{"num_hidden_layers": 15, "hidden_size": 256, "num_attention_heads": 2, "num_key_value_heads": 2, "head_dim": 128, "intermediate_size": 1024, "vocab_size": 2048, "hidden_act": "tanh_gelu", "norm": "layernorm", "norm_place": "pre", "norm_eps": 1e-05, "positions": "learned", "qk_norm": false, "attn_scale": 0.0884, "bias": "all", "tie_word_embeddings": true, "parallel_block": false, "init": "normal", "init_std_qkv": 0.0161, "init_std_o": 0.00294, "init_std_up": 0.0161, "init_std_down": 0.00294, "init_mimetic": 0.7, "optimizer": "muon", "learning_rate": 0.0013, "beta1": 0.95, "weight_decay": 0.084, "lr_head": 0.00439, "max_grad_norm": 0.5, "warmup_steps": 200, "schedule": "wsd", "decay_fraction": 0.808, "decay_shape": "linear", "final_lr_fraction": 0.1, "batch_tokens": [16384, 32768, 65536], "max_seq_len": 256, "doc_mask": true, "train_tokens": 316400000, "max_steps": 10019, "dataset": "wikipedia_en"}
MLP neurons of a small language model. Each row is named by its layer, matrix (up: input weights) and neuron, and shows model dimensions 0-255. Each number is 500 + 25 x the weight over its row's rms, rounded and kept within 0 to 999. Numbers have three digits each.
Before each neuron's rows, "fires after" lists the tokens most often just before its 100 highest values on Wikipedia text that the model never trained on.

fires after: "==", "|", "-", "|---|---|", "---|---|---|---|", "."
L10.up611:530492470454487524486455502497561532492476486485522539503495486510495547530535506497489512580484508464538484523479536485476487482510522484550532469463490462491464522475446515486467512496542487531573479505471524496505510556494542541519485514532493517449504454511528498495502481480505512499524498482489481459478525526508461491469527528484476522523450514506494479489510528476472532503445502476473454486524511524460475469486520510512495515491554463486499511514496468512530518461495498508495505495518526489494507522513530464518481516538499445487488528508474468499508543517489501491540502516509493512511475490518472495517486478485538484504465487496509504528503512512480491492475549531501498482486507543493471538515477483505492489501530430504530449513526469516496493499531487

fires after: " T", " W", " h", " B", " ", " H"
L3.up584:494499457535491500462517484518491492489473518477509474533446518470500524512505532494495508449476514486512526502483523504500489497506545495515521513513504514489481554472532518490515559518471495488481478513504465464448501502512487490515514480513443457516527501535501485536482556512495472523484525454471511471541530521481522459475546474519487501544447512487506498514478554541507465513480508501503482550483523508474505496487499485493494475463493501523518494496499492494501491493538533474501526494455488540508512495514520441505528478499530560502512470509530518496492434471483525529521517547477538478529539502523450489519509485496514498520495523488520500443443507484507510486511530540503499454487493507487470483498511502511514523443531444515503484447480497508482484501547525

fires after: " ", "if", " —", "f", "ter"
L3.up394:476522448506511493462510499498498462471510511478494520511519483526492507543474467495527507491483495527522505514511438507531503496493479496524512459476507509514463496486474482490514475511470470480487522459501470514516523483523489466525509462457513480441481499486522485512512554527482493501450484516449488526503506461496499529481492515518511480418501516512528474494491527449532493527490531538489467491540519491509527508526516503547496508540503511538540494490507542470482497529466518559481481463497484496493525542513490482530480528474474483501477483494506508502477456545453480475499492514485535562504494506528518502533511491459509501557522474536521467489515456487461513496534446509533527547496483484519509517501506533463529511521532486533493446518498494540497526512480489

fires after: "s", " S", "p", " comp"
L4.up483:529490527520472499504488436478456490481507512473510498495445541495497549478483447514481526492539530503489526518537500512454470483483500450506488480480547516528525490502448466515509520515478534487493507532475529466507467479449499480556504462510495465538482523464513527471478472442532476474517537483522535533526488461483541459476502518511512523515473465518497513474469533507460523502507508461484515497490436484492511498503540525514493504485495468489518511488524501487513514479490520521499512493511521474499485518517471547468501512481497506503465498529531531500510509521476475501442541515520521470500520537543497516511482497460513521501498529527482504533511531532444513519521485525537518488514534494504531498488494470473511471482495475484514473522456521493498538485562503

fires after: " ", " b", " 0", " —"
L4.up651:441510476549521499517516448490540533521512496497474488500536486488496485505518493550517475511501500508461496513497493463503500504504517530469504497501516507503530535487496465518529485534506527475524490495455565493533522522546436477427496512520445472515461457498459469552523517472502484491485487486479504479502469481504454476524484488504543506487512512530532482475544518500524507508528536492510491505489531528493498507499523509542466507508503483455496496496518490484486487552523488508482458482506453470525519483532522532508496477466541485532496495503510464506522438464488478496475497538487492546501527471509530476487504451491522439487495531510507495502461497482501521515511505523493500502506481493479504500532488506475470583510512514510473460495484507465503532496521555

fires after: " ", "en", " was", " —", "ev"
L5.up107:490495494471499524485502459501506478459493530479521492460467511552471470517495497471540466522491495496496534466532526504519562509432456500511488504556488529560536477519464486480535449480467513480486536493513506475483492503522534438510472472541486495475496504474490447475513541528484526526521506508507549469544484467482511496469537510491526479473508471513513524484526516534514471519511499508514524523507500487460546478500473504537522484518525528512549477514522492466467480527495487487499486526476512495481528493431528481482531484511483507504486509487516471487538490544460487460468498515501511527483495483479489505559492478500510489504518508500467466508526494528488465533509510506528493514512468504511498503547515530530477507458443546506512499488491510488513472472494534

fires after: "c", "it", " U", "ed"
L4.up259:523514500490482536533507483490515511531522473472549494491528522504497483511455463435503481530499479482477475535500530497549501456506525519525517508507541493516515497469488470530457464454494525491485477503479502489521458483474524517489481477475515504506492527491488481477493511523538489489518479486464523555476482509454530476511503520509540472555511490478471507454503503499552503474483472508512461552513494560468576462527490545482514533478511508496491489499524474486505485525492469498506549491478531464482473472510537503525517506493470502496487489531500523525518491530518455554526530474484481500517517490508510475481482496517536506524472511517493482544515480527513510481484472540503527529524486483429498458465506493478490511472490487481488464452532521459535493525497499

fires after: ":", " |", "-", "===", "|"
L3.up550:484500490464481522495466514482533520510513470560484507480459488538450526519513500524491503520509525502512495520520520465510518489517488500495492500556478524501535486502480492510511489481507491529500517450546519503469476546501494453520495502474481476459528450511491521468476516485523479489564490472486515510518518511517488527492502549503531502502446511501530518510476490496535481522510521505501493485554479531440476527436531505490517460510474508521491511518475504507492498501486527497535472544466468497466491478475522467434495483501491479499494506507465521511531533506489487498444506541519520546453491471518476503492478449539525478496543517530523496492530448483519518562488531488454482444478466532490490535487479494510501523483502478518495474507525491499508545539486517

fires after: " T", " J", " R", " S", " M", " H"
L2.up853:552516533540495492496528492473451512518502490508506497488518543492494532466487487481535508476471513499488500461449513497524513482498520480515503471524509444497509533479544492564497549485506506488506498499524478507476500493530525534462515483468507506508527490512486523493512496483504493462498489503482511486556550513542495451488504508509468476524486526532478500463489535532490514511482444503483488524542488479503539447544493521508515510478519450499521483465505486493505491499515492486464450482473459471567508496474515521461500532517535473478570490506487501503507470483474472499494519491525523480497505457503473471553537500478489505524554503463483460508482493470457505453496495511486522529531458515469472516494477514515509542490498468476529532505505552535469488515506533

fires after: "s", "ad", "ab", " ex", " comp", "p"
L5.up874:480530528497521481489487445424484506492490509479543506515531528491457510451501472505514517551474504486489499521513450519525518509526478499493491519488513517541532502544500485520487466493470501501490449462481461475519442501449485480518491480438511506487516506493484468527454499443472483514507502482495494531478548481489539499468479490485523497474541497524497514522466487491457521495499527483512513519491490506453535474505485500533489491520497477507533525494488523483512528434476474452513537515529480467483515519532505512492479525495528486529494543544516521488549495491503504528516513524504514501561522469482523505481527514480512489484471497512508509512508524511490545484510548519463474503477491523487494519487552509505484454539477488508547482514483516492562523511478448

fires after: " ", " W", "ing", " In", "en"
L5.up520:496572485508451466485515447442531523488492551508494499508439518511504532497514513507494515501493533491538507517551474476528510490508509510506551492496473545500474490448519482469549463559508495517481522494455526461477471536441505492467453535514499513502455559508507486513452482477492499506519499483525489474502516525488508499526514497480517505519473468550557521473523526519516530513458499494515514510471498500504504506495468489490487476496499497512507503531468469469473487474484484473509510512542486516547476535529521491450498506539475498472518522495486489499550471504490538507513463527526507509496491482525486477515491479491492496526480525532509510474447520507515514513514541496472480505467455486483489519553536495507451499457525487496470522459504507478517501487503507

fires after: " $", " do", "D", "w", " D", "d"
L5.up575:515537458503516510486513556483488508503513460516462503493482523463491464511514553530471486516503520540477517570503496481520419528546490518525459517510503526480541544473533541500491461501518533486481497451495514528486479521510466493464506456493515486503476522462504522443485489518488519470496496472488462489512506517510476494520481494508546475495488513476525516508467494510514489514412502505504531508502462486520537520501537529484504518490473527471466511497494473531505487494526505444502452494501500477442542471494518521502521515506541506493503476498470485517509516500455509452466491513487512519475544530514548521469481528507494531487499503497493500492476498498492514493478517505485519511503541506511503484530507551494475518504533475456559533524489466502500494516483444

fires after: " P", " E", " p", " (", "pi", " co"
L12.up531:527521514535496486489537452453504507507521525497510505499521519447506536513474493536511455510528489542480526493470512509502467504504549498522465511543500556498493530483508484476494469476529466491520521494537558518491506484463532494530505460458488513508469496488515513486538453485475517531516504465496452492538553494525496513501484542483464500499531492528528496451518515489505501470512479489467517511490501494545530516512501475510513537506532510538503549540526503526500556483469455493503481490504471503541504503488489494486465493497472479465531497523481416482471488500482498542536498498457571486476466497478502481478496468497468487500478495547467520468508502491512467521541509510520537494523505501541469464496501461495473502498489466524454489509481484517500477477479501

fires after: " W", " L", " K", " Bri", "el", " El"
L4.up339:522482500492470497480538524478466534504504506477506475521477483512516462489482527479498526482414506525531518486464466519467502497582515435505494529512514466499436528524477525538470524521511464485479521509524520482477536489494485502540493491521502499479528539491498473497550532485544453498491488470519491535520528505498474489511495512535503490508515541496476530496509525456507521515502448504480465530475463503471513471511520467508504484528432476497507467463510485469524519493509518498504525489497515514501530483550505501546543535493442525522495519502483488500498504438482497476468505514488476514490524529512514511519475514493451471492524454529489488545491501477486506460550510528519496491479514488520487486525500512520510510499577461514487523500514481477504483516491507

fires after: " Di", "di", " di", "d", "vol", "°"
L2.up351:498452453502503494507473466535511575502510452523524530498487470535470476469496481482504522546486473496430511485544490544466516478483475517519499494521472491503496478487476494486444462487526474521540544482501492528569500484522487518496483512490506494450469473536506485510515512533493521499529511513479507463488525567507537477512497503506498492549524490518514463517475500507475545520489501493541510519516536503502477507481489497477512477534505496500512476515502496492525524517483482509476476509517517468520521546498549487504505542498499486521462514468480471513505484556476492486494507525534503515502491518504557546535479491454465507472540489524456459503509511502479513496438481504506463499505477498502462501506497502514525487526464520519493481466510481437483475531544466

fires after: " W", "ro", " D", "ly", "w"
L9.up480:504518503532468464531522504455487477555518487531541423477501481525454487479499510493497495460452536515516517472512481484507498527540514492540481490537487509485480511505495523557530526497493552517508532471463499504478482504498526528503516506517500487481509528477527503459475471491479524536543470532493468514549526498523510488509502522468467489477489456490493508487491505505503523514460513446470483483466488481481516511473498505539423493481484503491481509523554505478496489496531483512463518527474492498498523469480491528494528470556499535510508457515456475519511512496502507513513469492502525493512553498517501486537512521506455503479453502533454525493555489508513467456486545482502505497532531482509502489539498499469506567500558480490492465481488502499494522514495469

fires after: " pro", " Di", " per", " ch", " di", " C"
L2.up518:478487470434518480441468461529481508567477494468500484497492493482467480516480526516498526521491481450511494539568500451479487468477462522483472532531497490535518518540452476494473482526523547507546493472541488498514549484485523501490488460451467489485479431504518496508500498495492499491475514475555477494460507468472496510519519478505539494510499482503502527537491538497503520544460531471498508508505481484485480491509487470505505492489481484487480502511530505515531490504514512521482494540516523487536501521499517504521506500511474487487464481483483518494467539492507501491490515480524479522485513490499489504512482461480523495553536496528518442504483511521530551547496491511481457533474525485513534525504514483575487549493531503481474496491526513505535511527544463

fires after: " ", " |", " 0", "st"
L2.up391:509521475533514474463486495444511505519479529487545539541527502496451512488529469497493493498532506460453472500543490505522492514507488546465535477488472527506512530468498485540471481540494478452485461479538512500521526507466495461508461469504541472490525502484476486492508548511504496545480527485513468500494505526556538509456505480481500485430514492562550502477535512469493537527535500460484517501514505494501490502495534464522486501537504463490469500484465474505504521524520477527489507459500517498515517488535462500490489520488489499485450503499507471512510477519509487474534521485575524455544537489514496497469498480480519467488536501481493506486517510534481509516502488500468511478520473535481541525507531496491478501508524513561447477488513476483487511484464509

fires after: " h", " H", "t", "H", "at", "tt"
L5.up4:466521466512515547489519527536510538480543542482492524502490506519504520471497538459504497463505521453459519482465515530501503464443514553502494536518455495491454547470490521497531500521513467490502534510522438509491491486488515511459454471519454530517498516498521480506499553464538460486488539467498498526523491478466476446477475505521511494526480468483457513526491496496540503509532538498555495502480503530502529553484478469454503514554492486475529496511469502529533502492474491466521499479487502493505512480503527481493518472489551516507487498542528498488529487493515513520484498544481526507469517494483508536526508531489461509521500503474509490494492479515502495495481524495493560479479523471440528502486516518473517490508500522463483486473493494517521467447527459

fires after: " L", "B", "D", "l", "el", " so"
L10.up698:502516494463448554489512463476513528510507509508492509478474501478555519487517535446488512494443527508505476492483506458504511503475483491504474543501497521485533536529480513541489507464496560479515492507505487494517504485486519504477452532525495494502501512480525524480545541524521535464516521444491456540518507499518486487491497517500433514497540494502466517454486468526512553492500498445523478506457503525459491470486481500498495429499493493436538487506522521520530485523514484509506423507467536516503481467488535477507500517517465510497484466443496511504540502476522558487446489517494488477517522483508523499509514519498493525514506495500483533515493486492489495534543511514507527504510499473524488497506504508505468550537476490531476502445485494491531494528499535

fires after: " comp", " f", " p", " ex", " co"
L5.up196:482503533480528488521455435447506475502544515492477532556454466502497522519507502466476516491523495508520525523523496433474498492477465511521496497441508492537515461497474478475539487547523491477513514452512527486505508509523480505480517493495499529487502491492498506468516482532475476526547476487516436480527534444491531467532498547495491514457472516547535484535509458527515511489515464497488521498503512522527498511507456437545497503479459479528486517490523506491506514505512513539512507536534463514511525484500468480478462531452485518466494540542531485474486492516482515523504514496534504508524540510509488506512479471501479483464521533494481534515504527500509465477483511495517498507478539478477458461477516476525484502509528474508507499518507496566481510477530493

fires after: " Ra", "ra", " in", " de", "bu"
L8.up810:500486506466509489517477476529483493511497504495506453508530490492506496463509490505507472514508493499476485512512512516519500531441507496500481514510540537532472487446509503478516529501503516438486484481545525482507483542498469487481508536509507499524485500538510476493479477537527510474490458507528503495506504503497495460516520540530494476542522512512510486490518500531490490532498477528555453476510503484472455493517460482512492487558507542474529504516483493513504488483532511513471450466418484450491508468537475502565503492492508467529498497499481498524538459518514500478501477473525490473542516485528530500478478482523479519462535474453508528477497507507489465508476460498563491553490511471491516491529434457521466495482536521474509517572522492512515521520543511